MLP neurons of a small language model. Each row is named by its layer, matrix (up: input weights) and neuron, and shows model dimensions 0-169. Each number is 500 + 50 x the weight over its row's rms, rounded and kept within 0 to 999. Numbers have three digits each.
A block is one neuron, or neurons of one layer that tend to fire together. Before each block is what it responds to, as a language model described it from the Wikipedia text at the highest values.

Responds to: Mid-word subword pieces
L6.up456:486442544461489511554502521480529494456510465485503509492505499540591516489508600528453408525502479512475495502472470530371482485530435529444453374444494485522430467591598433450497625548480473502447502482544521491444505448508495574553476561432569526555526491490515633657500499480500589616499431399496488429451469463571491483447602512448476624447589583480542479545422379447448438502507532521501496589534473470551528463422452505466454508523519486563538499475474481508583568523556510468404516508533509500538567525
L6.up1085:509528545476536575492543515469519515459499580466466488605545528463500509497483517480495483526418592491526505439518474475499486473502547534501459497523470431484478582562519436457525589536485485563398544530461515453510430482504543485502503590421514517533420411532530544633482458481545524582508503518476529440457538626512564449387551495412505563557513509547458500503512591485534460472511570498482452597541565549520544479480555496532511523470459499510458510440587570363505573546527476516500485477454461504484549377
L6.up3389:522562486463480495584510536564601517514486623545548508483511524470458505553448480354431483556448485488441468416518503507446540398479591504355445470526524450472517502515416443501441552555614484536412514464452476522537492477580520559512476537569479458562521442440542516513539528461585567571500480485522640523458480545499517496526448536477465557498557438544457475530456441543551550453540431486414458549550494493572506454417594517469491465502482563561497505422492553423474566482522477457503512518463451584539529505
L6.up3472:451512425497572426583458526523519506432517510500481534527468557468481481480501495514478521400490565508562502500458436565514526407525549515487465561595404523479500530491452500602591464526464410595462510514479625558481516424542445527403422572551469454533575415526527503557479471469543524523494486489452628507497441535575486434534423565494569488503578567539510549488498509562390433510479405601459497590379581471392485520510530506494435459476432531435467527502670570549563497550480483537469533514606515486504523395

Responds to: Mid-word fragments
L6.up171:468513527490548518504469496518562566475557547545501542500588478536439482464535500484535562483496495511541519515406492522446516549426545513460496419526512423515491480556520542591582521478512460524446433446485463502520530433529440479577470533505555513503445575486407540498378464437554467458417468458507516592556499536488394489445430431512480574473516538489431507526485378537482547486415553589564529491516476430413516476487480540366475484454523498475532541401507562553384466461435513476492498563632565536561485399
L6.up218:453574579500489467489523443471531486593553619533476436535472489530483535462479521406509585488493558487502459500523495594550502492528637538526504514531457473430488499559455539517453523498529362451397481532473488462524557446582505462575459471517527434500499493576570558517505609336449513536490502492524500518456453487505462474465521569527599543529469530496514569467455512560501523496443522471527485490468481510519590514524546486515507529514551453618502512495453451436479431518461454426543486507553578567576434504
L6.up2734:566413493498494513498441455527520549635500594481470453562465474426468485445480532456512444486496492403505519487422465503481500603461514520533470446456519506466513438509483516443573518483495518466448488452483491447431571476541485511521507571509425479535503502594574497476494579399480549574605477502439458536528441536528475475607538482547586507560493495431468571447597441511470537418502556414599429476437444542430448450512444543538430521581553488487490491546514548509441463460489520437409459559519505456455438539
L6.up3776:477473481481447425538484479530540440569579621460469500482473382500418453541457582539559470604461552493429477543452413601459500545497496590490436431469433506528421605533561490565492473524441471487394483527461511473457488476585509500506454435473539387480520552550597536604495552410499559486499545427450538536415506526438507493504447499494570498485492534512503584472484492590370556459471536535549515513491451507543485463481534541519471468529557534482552478429507541387432473509499477548479528506504550491516470570

Responds to: Two-way quantifier words
L7.up2239:534470521581494401536506503497524563469528529498482474534408413435550494453441537434535522539537541461396482475514459430496560538472533494488482494549452563490433541511535460445486569548536494606475536561519514414521392476500407462561528444573463465493518499406516523541474523509542530518525587485474514491470508581515465492495535488435531525464536424554459431513507494606503492450513467544469470514543559527503452431464468459441437528506522498602474492496547456520546526456475430521482572431473581490462521440

Responds to: Mid-word fragments
L7.up668:436499517451423595543432429500523526538485565444542508439521540507468489535469498575477502510484485504524547501338450500478530406438564498469472544572546528599495512454581532563462566556480490462481384612487522534481544541493521417521559433571517422466499490501500578448444539425473503454439523498489547522403506463462552470538509452450439449492497511580469568543437531524471585528525568481485471466516524451649516495516411448564428476532502426520544508456534500513501488487403463406355521501500585595495450525

Responds to: Proper-name final pieces
L7.up627:513503487528550477515515518411482542545488446542482518531438518417553515520483603424578438491510474434414487487522441505463567525530454590445536443403441485396482469490497464552620539581539467546449511545378583545337564381519436533525464593591555489497502489507463558640485566438521486567572604502402592543559458565526482492519474512552438493605602431475514522453503539504495397497458515587530524512515569493406430498501541500489556511477490569497500507548507528434491511480564483540465560560504509450492519413

Responds to: Mid-word fragments, verb particles
L2.up61:484528539426492419509484504502535446500545480538481444438534535500442468499472591484600580496418499519498499508493466542517472558553557529453595486470426569590545469517417500516581512541503450487505485498537545481457544511494438544562441502543561475486374510533480554499483614469524685466502431402469515472506535488491492476512533552436441459527512466503532493460541491509534522465502514421480476459429457427496441531394539453547518477465459397533412535408422564520462402553478517527478530453512591510591454543
L2.up426:447625456530522451515502486445542488578471531606507463426414489476493485459532608531511454482491530532574619467501572533544556464516497513512441518570452556521601374598471460549560580509547456439525501520500451439530506492530507492549429495509555468537432462540544505524535488425456514444478595514494471493452468581436471427562514497554550534503542474487454627464486454575541510539491533505480416520421449469402502437446505505542474508464459527565503428458491582533420476556509519556402462538598490541538414504
L2.up770:486494533521515483557473531584455483482563452559494451565463538540446503480505468458502520467470485447478532570535457485543492575547501557541467473533350575475524462427465419568448534501576427440459530527589508494424596537536486567456464506519573455529452537496507490481541557503500494519430512414459509536436512591588490528479518454412566547455601478586464600445489532624557427489524473492514476521466506496391507400446507488518544568477523505497397401440589473520524405505513488531508536435580545493534387495
L2.up795:384445529440472421509492451560558474529503489540512485485546460507452515561465592402523542538505503471528475567521551483468532507532524493531491575547497566507553544406478491560529541462458522396450514491447554484484625493533467502521462561441428457436510493475438489482479590470396456527482504491479492493515459476558465523481474603401482426523476581420465488519562445535484515475542467490542480480407482481514625440509572441502411596516460554441460508459475507418515496457540485460440528451582543542585510410
L2.up1073:524498528473512425490443510545434474488591431574519572501510488505573496487410451411580474470528411435571543474472443541529562565471397538516570438517462479505464497452442470524505495545536456463523458501511465535473615556577525486608486492483552454467472537522510551490483613482497479486458504522425456460420487538488453450566501523409483420437520438529468499404582504581489552491518513451510454532523499502433483490485434519443513581516496476540457447408484518548541492427549436500365518428564483557555533504
L2.up1240:444550529523549540467527498490471491602499492562515534534472381544476473563532514507625481529510525464447430469426501567412466537499618544505473441449471514525554466534509462402457526493433531461497506540433526427429589509517523584555465556447509468468499522619472474510461584427473519483534398583414484525415495491519528485527644566328483531552493529536425547485505555495484503458536519486537480565531508581542421492540505446522469551470544462507403563376539460493572527559411455570518500455531507548552523490
L2.up1255:519438452456478384482400501498522472537594512527485539517620572448546500508481442589516537482502564472494518475501481455429498554532474471460445466515438628592508475515533502578434422556522540487528446461480517503518483534480452530505520483557534506483492506582589556477389589480494558454504577414436560450472584454446434543520547495461436484519509448428528544445551489522482596427444542464579407450452545455423491411502483516585418563563480395514466442471460500532516425459460433542440587519517501462639490514
L2.up1287:459511453511508590443495485454483425473479379561574425484503457425543512503397480471567472536484502465450494570454548469475470414538532552469506600543472541463561460447504462531536513488503467508509469408490520499442582498461517513455431522485567413522542488529495542503522584445404642437386425468429456478480481457460559449614508555516553451510532551499532536408477495438525532517571527468500515502511448538510488532495459474518460454537486472618453419527504562516474438510532533531455539516502534492518507595
L2.up1418:519409482415511506481460424478472462585469482466389503536560518622484470462514475504510523424449490452467538477426502481436487507528601511528464500591429516559604435520452481458498554479550438476480434459536519509511430557568407476568440577561454352491474517535490542549413515456539556427530477464497624473428480462463515498518488500513495498520507562512477496549569484400478548492506505485521380476475500526450489562446482504557431471488498474482552461553423516517597492442422581508433545537432554528596420531
L2.up1606:407502487497488553505482454575511446583495470619456575440518611518416429472523498515484516469436547470457565412450460592506494477481431589526516507504524490433564429590601486524500534517546517490491603564500453483420596500555475508563560527500482412548496495510557561503526457394478537441469497428506501446551509515460466398490528566502424490525516514466461635611514432489429445419451478481445511467501448518538488493499464591516420589472384505500507457498483550494440529478550553507402479525545498568551485519
L2.up3146:530534476467557435512425487512520501547470570536459489511571445445451490504556450477592528434515443499485494531542418516518623488480448509513414588578479512484602477490547460452635507504428486538478523418420502513530612520505501534428512431481478438579479508467518531476455528561456518496479478572487544448465477532498482467525411554463504464506561547468506461568465494475491518485500539474487456545427486415390501575508601558530442511487546463451546539465519588529447372462546504500508453470445500422588451505
L2.up3358:485417403544407470501473469446492500564507550542472475489525436455515477510496483425555436537474497417591450535500434554516575561518500532445482471566478554542458485490484487569489461561412504515453465478433493514437561449479457384522511453526533452570465431436486505479549645425455527435441555473430596512478483516468506386606468513460499424592469516459491528540559506485422588540463515491566545525510469419551480474488542479496451584490513500476518446453546550505429586429559508526568479525512589575515533455
L2.up3412:462453528390410422492399549522551528561520499506485552528547487521449493482486460509505538490388513512512543568524521535550457473508481510533513510472462522505490458483525419549487578471537513472474546481516484478478593521566397460491448560478547508475462545575453459606437479416469575445486494433504451591502475546533417440490543507404553438427585445437428490418496476509491524441538435525541397588528454568536518508468486516563495460513455422564375514459483501580475403562549469485406553502548459563679491557
L2.up3437:441466437420469460520513474518561456590493515524481466425431389452512482538461493450548449457495508493533614396431444459503552501512546568552511456571488433560454537502456492533494583487515512412540428410493495550490500490524516423551504632472486432502434425563486532501468633450504573457550452409421514498451461523506530431540519544422457450487489525486433537446557489489555531559526504603611407448539393462615467526446460540589538398521489407550498533489511573493555522571429503559459494546512556518489478510
L2.up3576:395575452520513486450518435449490549537531593530435526575530489490485461480486554515513526520445587506477484412462427547507465554513443504580517501464378503577605403548463480515547508542538428448485455465513492428495542544508449435556416524496462505492498534540512591584499607436497557473412453415458511621515558587488502500565472538528537553545554493443444494538506510503510538472398543516510396523458369514433505507423535533563525463467512509535512528535593538430444464426462501475488478498493497574513536407
L2.up3987:378489481417531470512491439548532515514544515554487501485493460460504460514534490440549609502543495502514482453541374529465536468499472526540566555543542511529595478557465508495580611491472525537518568573474570555510473429524422487572539445536495420435404512466492517509463520529538493514431475452460525496459502477388516439523465528571520426451479525478482545550491453528516511524569450476493403483462466435487482592512509537502408519426432421465463463470503569475417555515434545514526492454519583451476427546

Responds to: Mid-word name fragments
L2.up128:567487516431505523494514479564520539459501561460475528430518517547487529515506572522481491426545547525507540578403469512469555443421513505461515458472546441532447480402532539395500460497501483457575556424474514493431516388448475531478501535599515436576463502542505493569476520392536500553440563523477554535459514477557471518520485533321503436481533479470595502452504526518440411459534384476538449519486445521565431438557544552472492523451512489487456517530575504455452565550506436493414433570519530597572556549
L2.up286:430556573504503471537505453538497529515507476493554528530462515498515482490484535482574567558443456475501542409518456517435615503388503576406498375466447493488400533516561479468501408539521496517481477524398575454466540413543531572564560630482486462516560493470573484481486525452509514478526501598482553460567518520499497476497522547536405560535512404517451517601565496471432448520448506415499490507545504550445481467561437497427558468565459626496544454514447551414533503419504466620489512485508562618514532492
L2.up294:455550546460539491480500517535519496522512477517489516528494527507528542446496508525576630437511537497459466424431459524424541497363559535356487445471456531435503509408494428477523508613503511527384571450450591508442525430513535657476481578523472495576462481469437560576482498514534464531499543505389482498566501577487502506425469512448480577500570469491541517479511495523449454449550522520630471484548529453435466502469473449526490542545484608524484441461583489426415471462530490535487556491502515486536507553
L2.up337:460512515437427621536537465604487479503485520497441553521499525543612512480502526569551526398461510508418440483555416378445511558470519553486508417515494475525535501479535440487426521525465503426456553509491593578500615490525450500445493616510503519459513497517528574568502451510547626558465501496482576498476503513523434455439494479574557556525563486524596545534525545444484419474445538465587528566539473451461524582616501491529537434470428553536479524528547513437539473502528451441434623460441486484494445482
L2.up425:522420493421496399517461491461540587595506583527529546489483461415528489437568528550517523456456475471484551506450416532414484512488483545427518428529530526539384549558512411541500510529549459432423455551390564473486541402542520544574505507503537467595531425551567476545529485458587545456556541513461496443461481558460502432438504518441547456495528497415461490460514525486436414483462507515498439552510485495457521502556475536490490429447492609547454504464489607507455488510483466611475528539561530537543420522
L2.up971:468411599417508470532498504448528525652511510440445455492602576502579509436529436534460575447433438521501551527492389440497441493458522533453467440609527563489478636474496407459444542545467496425425453474445575520529428468507497476445471615482521452543544436534514453533352417466550518604555543534513498447561511553473507416442492546527480567556544449503472414444443503540382507557473527485443481509522476525565497476505506438485457581538435532532498460459518527549520559555505500526518579531474519465545488495
L2.up1192:410550555424478483511559499558555576492494539434541512568527560493576536435536464523581547592531573567532501498500412421450504448415474495491485390504527533522458553478503526430513441511467455509491514445367585606479536433466499515487461543491535450555499520549540457580496445497509525573505604609478489570446541512401502540430507502475514561545482400490528457429535545496414411542423379448524383457520520559478483481599447502452546516479448554468468510532494523387479494488456467524490581514435542613475469371
L2.up1363:458443500505475551588513563492451530556485539475528529506515521485603522484420452528614514566544562493486485560497460487465495491442498538414464551491516472562459519462471493451445451510467491468502494497449566551556548493472458434437454549539563526533426482486516425583474503445511604576476522567465555560472560445451399482505575519421549494575501448520522545460576514496392558542468430523552488512548481445496540422636501469411462574522451513437448441478565429376481514520527503594525590563471492517533589500
L2.up1652:499593590510510450461485550530485558444557493542404542568480593526438502476513522497475476511537507417507468570475542503414428569453565514437516414473473522530554557474434513412493437518425399514520465472527536483522500495613516604487384484458482438546394535522481525590453476569560491537505488398468618538490534462607460482418488549456549568442525443389572424475522508535536427488475425478545464533462459513423534464502536553526547487495471480475472461486439542481586494467423500514427448508496493475526525535
L2.up1973:457532565583521540541482442466568530544447506532434533584555569461447549452501503498502544474492576465484491496402483461516567540486454461493442484498457587529550467477541489487434462493459524516494443519491507439522476395454470495498427580409599436518469518452587469568372515559519474514486477456517615533600475516551492507407534559455518586496538423521484447457533493482503515611439469425504402518476406477525515529494596370508514488638462510582571498543475569457566483513529453470468523524438495626464508452
L2.up2096:470532506529503438567489447544484461521502608505491526577491498434609498400445559430495601510483569453563496488500457448505491475509413562516469437494492488520422576478570435514464548527507498547468504530432489515483540514501510536614438512483396499492594478509553478619426497445508493473590530535516516500524527555542413432415506553391512579526602444488475528545493511499494365523410568506510435482494588487455495499505421386527494495471415576529504450503521464474468390449514451564369497501486564624489415485
L2.up2162:545492417587541487441504524481579601525509568515519545595505440543586547430476515545616593548500565424488565435515481565462554550440515519491498385441379561574538439540436434526534429504476477591480508476387463470440504476454528547466547554516557494500421488506481416586483502528577549520542501448439521456548479663501481518440559563502567542594582400459436519519514532583556467550536528435484478523485451487517510457549513486468490532482492506512395500497656473438457435460536429568567537515498545500482566409
L2.up2413:543431509437526496545512522512480454589431604567475469459533537495469518412486549467539479582457517490541662424502468508530649527508430542395470381543546547496506525417426517543544531485441450479452539491431500503468492405475495490482541554490427402593528541483539517561518469459516467559491525500431565583572422598461506552447577527434433560531559477493563452574560442576470453420511402527505503529522436513531505417586586461421565518577552506458553548555555535461497421486548413528398573492485554579517480463
L2.up2650:585490445494503583528496500453510602526496537550529541540516540482522507446364540437610508516519587382519447424417474550360447487455599527441496412468553525521416517544489512475388450505461544559517518482424516486522505394487495499538488603504530469571549469450535535549521447446564465527508449540449527429537493516608468550497456558475465499593490403589519460525541552506515485486470514490515486523525517490514431495538425503534515472554485532512586503549583620461593499502478434518509579523500542505426520380
L2.up3223:525577422451503588583455502465526618457568519439478484458466514487570573413467511484602507543479499554480462491522563454449509467392524474448558434397525565501490491521457456487513486481502498464472544487441486438566550549472502507528430510482537459461477488528449451523463497433551547641525527556491490534390476573518410527489556484563532624539531408508514467421530491588484442485461438546498511533512533431501578433445458488465394505549470537564515465597494537437507578436566411618520570614525468502569575379
L2.up3370:445548426507502429506520489493525574527494528511505550502501493462500481503531504484556516604483529478531510524468418572492542505481480547465472535480521427474517535395442518539521501519525481447477552567416526469462470446454496426520430533526534499583534503440549520551566535445471521518379457391497533618519520512480461464543480476463594524548572487455479504492499468508439570437467471526636440512535431431546488457572531518478493546606483630507497513530607527457461539488550455543414514442497527582590553381

Responds to: Two-way and quantity words
L2.up190:581495490505496434451414503429500427508482539520430393590475512546463520520452560449531403562509536472516493511396422487489610526515544501536513561482488546540497509479426434451517493498464534558491453548567480470514528562519509535511481511416472453570530475520559514511496506456543521527463502516425532526479538457474461430519494575440628560531463468550468515462585498471578527429477546434570519483475558584469364448488470409474489511608470436561533360561494565534519450595514481634477507470475475480531395581
L2.up535:479550518456544393587508404459506482555493538570505517540464491528562502414563628561517490569496573498468471540518528453531518466378456475541531467424385580551586452520526418453567525541502482461522474419407473504592476456498442422496476514574536553546447437448469630467482532531593537533494594540474534469569546546485492528621513496506425571553534538510464482565618495484419407553477545456439505582384401425478538491491473442460520543471484450545505473610565574509466464483556388515470528526483447496500570409
L2.up603:428500505560567434498505483490472416513543542406505409625583376502525528486502554532586543533507478480521494483505494559538475467476463485492526475541406515424532557492623535454466593469505517439536577467534473513479591520509493536456495459410541494521560490430477531489440495510483543507474679447455501510546418442509442530455406526516556482538474531509506489535561499498491526468542500458480467554466433487473446483530460496582419495558465435449469492525559500449464353523575453579615485528425487523516484363
L2.up979:506565588437557416488474423537527417555520567617468498421413494523619522385529614438509467429471535523509503417563498433448517504424504452573551507501531542566538464544498446467443565452445536503515533444510513543506549487516500524555549506453410537529444546484473608537517491480543481637517579488469525500474513531564461466504502468527486548469529548510537453544518494457455523472446524515539522552397419528398469519476544436461553540479536460502499560523534573493532483511595490453524538501505465500528503438
L2.up1379:482563490532500341540426468461541470472547611473486477525470447454474505438497526424600455569549500429529466522457538462434556525606525494475473574535538581531462553540392438478447481522479507582519506537527512381513503556537517451475512432437530491478528408483517489447460484500563588511508558518423541469471631438574431512470483545433522512549575503501433567501480516516446530468425518403500475527445421509465506439489463487536540505572535483549482433443521560554503492582492418464445511504447463521626499525
L2.up1415:577497486485591416539419479463487475490518566499534416500448425533580513414401511366530495506497470450506468454511543409453571481559515547481536412553467547566400536540535505477391508544482470572475566482500505519484557551530507509524538408461493474467514469485582522470508544486476473506514566441453523509497493455444455484524504559442564401568467505491493651419573550561553508446567498383559495457547574455556496473498436460481551456466499444479505370539477574534533506527523544589480554470431514547487457465
L2.up1653:516512516522548416528508466528489430499492563504525523522516377518523530447514465473589464505588556435576491484463519486468575456452518474439469474595459539474460539491457478504435517464509478547504553444537512500521479468560515524405513434396529498499516486516481460503426524493529570447521511573571463445385515479504438476398475532399533521590593487552432531518519559528407413457464463542508451484446556489490476406508491446525484493576455571510462537538569478510499498480502392520529520401559484495586394532
L2.up1851:523541463550547393499434497447486401526439504517428434490547463497564481469435503419535471487514625391502576448467528490507587520561544510463450533547441557510488457464518518520523570556527459549505477437574441501471494492443478597482489463542559555583445417554512610413437588547471601447512479402451588531469507423462490475498590497329530464502504472524465469495636536587514499488516515412573473459432480432521446531463432484542535557452463446557499493583446527502517383506503411557434503464457576495555540604
L2.up2429:483565502468459460443390491483448466568484605524536480502464387483439525390524539500556521544433518410494475498458513469535460503578597511560452516446483576529513508523428429496527434464525518552476586422525547411544455515550512436491525512434625518509441511480491460495477478471604490519372513505453460553442544577483438510480575557423536506563495496463423545471535524509499466526397465470564484494501539532543480457465420522548509535454504569551384502475564519545444524572457472491522505453523509448565501480
L2.up2444:511516621493544519462458471445505479558561553498516435508498533485521473561387524357569432584536547450512476452470551516477477548462631519483479577475437436542484412559492507561460460569470552425543509468517460429516579608496504457551439541434463458497529494528565561531521560532434426454447478542480507398472577522539416480529520538500478467521518504399423477450502507499511453464626602491541424529432502513439576512508540414459444486448500467547453527528562538465459412519576463470508503440517539567546466451
L2.up2488:470490547414540459469388512388549505638523601535468456479514467450507528436504506524517512558544635460435505514435482538503586480510506491506428449527419550530512459447519456479521437497465520464480536522502509588469564513466460494434504464502525492624497457484572510499464575415516555434501501538532484457495440468529485543594497494361434456458527474551529512549618557619510482546493459444477415473416490469393458472525390504523454495550522496463528509623573502481534361462530514486491530483451501567586498477
L2.up2580:580498437582419331457475464558470453517523510565508438488514498489438459518507552441536501533471533485496483542509527520540525390477465527551547593523430488463500445495531465463467580479547440551582444559425436455485489598542464569485524565502487449563446535506496496510431448439437539512508537528460493555521553547554519488513439542397471529468527441493456573555553497548491565500485535535497498512449447501495408470478488480512451456498532463458401533463479517543500511447534457467498545485531459485526519477
L2.up3142:557527487573553501406463501518490477549479509432478474567564487453446467488474400504570460357543503528530525455495452453470544538428492542525545475457429507486581433466523466509365538466526490649520421538467526541476486504532546561616563471475527403550450476465475500524438570525569488569503471477562556468592483491409482506508434442532518565553493466495481438577457527442489550495545565479534423503499545497452401483491462484524510480474491470559492397541541597530518450445534438552513510470470529487505505585
L2.up3443:519565486556464520581534490511474460584448479510509446555504446474446498493497442438584437524527503502520498458525483435515513470426585489491382550481495523442547505497454415531477522471498529578455454447569523519464566483549496491535500519445465526577570404493477553458495570429545560579453546551367625485442506472434465522508498523463579543510459527606477440520528514453514503473546568503518478463481516525410442523547424448483560516565447491539578453591487546457556443548507500434571467446470503466515438626
L2.up3666:490467489491473492426478521467517446555491599504527513521493455510548537519459569534593526601484615468435462524484387506496557532446579514521545524439451511380447518570431430506450509472485504489485542490527529589428457467541475463487466522519549446614558528434485453507407528491504510493502439525467546473417604438438447449500522585581538499641512420475387535503467478547456454509546568593695478486491542466448472465555532552524506451539429611495425474502503471486494429553502481543521536548518530496550542529
L2.up4078:450408451529501426504367507457502416531527571448421543497589476540467521478441522479608459564494582490540446496487515554443497488538478544464485421466493551529550451552538413490432554539506486548488529531512478469436521558478501534477551454408467372597481444506473433542482569533559553411527498532444520488568573425502371450452521495393452472484560476483457516564560535515535510545528483500530401553484451507571443485496469417570432486466486455551423491430602513538516507578527435513386511564492530506560458478